python train.py --head_dim=64 --norm="rmsnorm" --norm_place="pre" --rope_fraction=1.0 --qk_norm=true --init="uniform" --init_std_up=0.0169 --optimizer="muon_variant" --lr=0.0149 --lr_head=0.00642 --decay_shape="linear" --final_lr_fraction=0.0 --steps=7451
MLP neurons of a small language model. Each row is named by its layer, matrix (down: output weights) and neuron, and shows model dimensions 480-575. Each number is 128 + 24 x the weight over its row's rms, rounded and kept within 0 to 255. Numbers have three digits each. A neuron's up and down rows have the sign that makes its largest values positive.
A block is one neuron, or neurons of one layer that tend to fire together. Before each block is what it responds to, as a language model described it from the Wikipedia text at the highest values.

Music performance and release terms
L3.down1187:224128124144094108117124152132104089112126159121144149108096109169155153126069102092102132122123145135118132122072127080144165130144159135096121139150090143168144126077123155175172126114130100102094133129196134109111147165113160113118123147145175073141130117139151121155154143118175173117

Record label / distributor slot
L9.down24:122154133103089138147182088114161106118122190141172138137125092166133115124138123131099081144157141134164122138159162110115111130170108146166124162130136149101097107082166131169119155136101102126143133113103138086101114102121093137138136103123154092128140136107113160115098137160163155151
L9.down788:142130104140106133128117131157160138133128162179148165172150089103138136116116139112100144131103127101124112105131143084132126125143122115142123138155144081157139138147160108098087126101109135144134131124145121153096124131136143176141109106114137188082143097139107181122119078090131108121
L9.down1007:092117108147109172107165157156130115134157161154142111141117091161088118154147129160182123101123130161114135125118185092176149155156113155123122137116093111105122123144161140174140172124100112120120103104140149108145104124155129116111125104129107159130140114112107078113094149155124149123
L9.down1290:129123131114115131115127117144162140156113153150149129175106120152128136127099114145111095159090100101130151104088122117134114127121133136122141187107122120112144123169153115151144076188130131159121125149093127132114126176126138095140151162162111118131140106131137161156154093116127115092

Mid-word stems before suffixes
L9.down7:134152123074137122098119176119128158115121150142105167115131200128106093145131110156126115108121128169150082154109141092104158119106139143098108127099137121116139143091101126127078123176117116107136115155129095124099124111117143183121135117104134142136131137128119125157126112140134133161
L9.down65:106127141125114145107090152153119104134170116099144093205103124103146168169144133123092107104111096136129132125130128162118172093126174088171164123103149122099129131147106138134165116115109099124087105100140103124066111093138135104078169145138113152092075123089102150098153123128165141113
L9.down757:137141139140138157157152161126118158135131130145145121130130117137142127107112135134149078117095131170125111107131104087154152131108091118147143131170159138187156118082102170127153117127137154171134180165092161139150131138103135084129105104152081106139158130142134116094159131206111158083
L9.down1127:119130116114137123139109113152121137176125117152132096169145128139159126135128088125120130116120143131132118153120154148096077124081105170124153134122158135119090112157126081124159092198093113106094147159117138169142158135124090089093116126151090117158138094110118124100143161126118115161

Music release and discography details
L8.down33:117150095151096159092125187148127126135116126108111153150146110157126122114092113126112108129147160163178143100155192129156117171120079145105145133150138158076120168097145104098151130126145152128133155125141118182132087145130150130113118140148097076093100125139143125147140111168133157140
L8.down109:096122135122128147093137141121096119094136170153124116085130086115106128109105161124126148110070111143160179113119135156144103115110117147161133121121119099093139132134163120142181154177097113098083153146171110126095123131164106119118115186143167103105099108127132169128083156162123087135
L8.down200:158117115109124123107145111125132076149156114127105144148102143111173119178122193122159128145149106145179127091175113110166136133128123121149111116132154116109128141100167144139106176160128099141163121087108134162103170147158129130101145106134135144129129172139143135129114184174157100143
L8.down232:164103096081129142098113112153124098091126125115126133161112128108139102117150135180125177139118139131165185139124131128105049129155117159158070102145159128142131141132100091127104140161138157120140109130108132139157099135160168176123096166109134110146154107127115127135103143112126128088
L8.down320:129094095117127178096134170148196156125067182142098126123116127114134144183117160121124101138103124137097167119143138100150162102126101135121096187063143093131133124082138148116125121146129112107132098104124120153110135126142138159159114163110115142135101152125104064146107177097192072112
L8.down420:084127133124103161111159124143134139150123157159097132075138173116137121114132156138138131109125176102116142121175149151130148120110082140111118116126134105133146138151133126123115118149116167072131135118131150168133104135161133159114108170079163099109164139139129098082124118127135148091
L8.down496:099159161120134132123130139170159136151121119081127126151168125105107105108076086146170168142147114137079178146154110126139142130107099113080164123158105111109162086177097140104108137093098092123154122122156147171072100159117165161135145140163128127124101114149143183119114126075134151127
L8.down505:167127154157150155128121170121125135150126149093125094170127095090169136075123106107142110149139144131133152132111156152125122170122174123121130149098096179139126092142114122151097107133172161125162108138125143127188116128152127113076164117121138136109110119086129164164153138082152158151
L8.down590:119132123175126140138132135165129121159128135144150156091135136160136112149149133101150097120085136108112137174131128108118127158079117124120102150131137097114160158105135108093100173147165142110113144060160152139108165116100117150092125104124145095124117093137130166093129121131160115097
L8.down746:103123113110114093094172117156106120091101169142136121172164119113080117153109137147165146099135086134123136099123126096097167157155112109111152115126169123116130115097141152104125136165147106080107116106128164116157142142154167129133080120141121135139104139129151166157133095127126176154
L8.down798:165111182107097127107152118131140135078152104114113130144122075136091131146146117105154075132120113164147150141141183129175100115118088127137144139156132113111152135153155149158140124143143129142105129178118129138111083173162090122148128092130131175135116151086152141097146120148102142075
L8.down932:117106137130117139115141143093131126152148130121139164131078087141123131135122159110132091131126145132144115151141125070098133153130114116140098096136144131142126110112135094145161151154142151137115126150111133087111155133085172163117130153143137159083099125103138146119094125094149134149
L8.down933:175099152126095145119153177136130154135104130150150125122143102137200138121119136141147169114116078127150094168118111105109124123142116129132143172142132136130128107161142137105164134162102139104110106137088128150119106155172150132177136137137090138162132127099150124126123130161118107089
L8.down999:125142131163118126112159147141167129157097115098143112180074116142134121144122118165173168107128125117175093119138115130133173119163127165126087153158159114108127092129112091121136107165130141133134142118114136118128165101137109092160120144113120143127135121124181131130101129123123141126
L8.down1145:138139149173211170169127145120117140105120127126137133102111130082114142138125109159103122118124126118146118140122115145169110128104117111155138118126163134138149134163111139089159119153154137130155121123113132136143127146137127114177124143157128148132118130092147129125124169158107135126
L8.down1167:106129123142144143091093170107130132147110147100131090147084106112164104130107118119101133118123137136085179069138123144129152147143132118120166148145111158134127134103120091109136113130117105131122140130138125128209128172133105165109154114125113126120135091087109102152145142159085124139

Noun before a title or name
L3.down1064:119140112115094141126134200084150139140137134107102162092141100138106134082105081159108111092123089141144099100140149127124099114089082139126123179122138143094149153132136132131108104131127131143111162104151159108107135120100097126148126125131084137115139165110148142190112165086133114119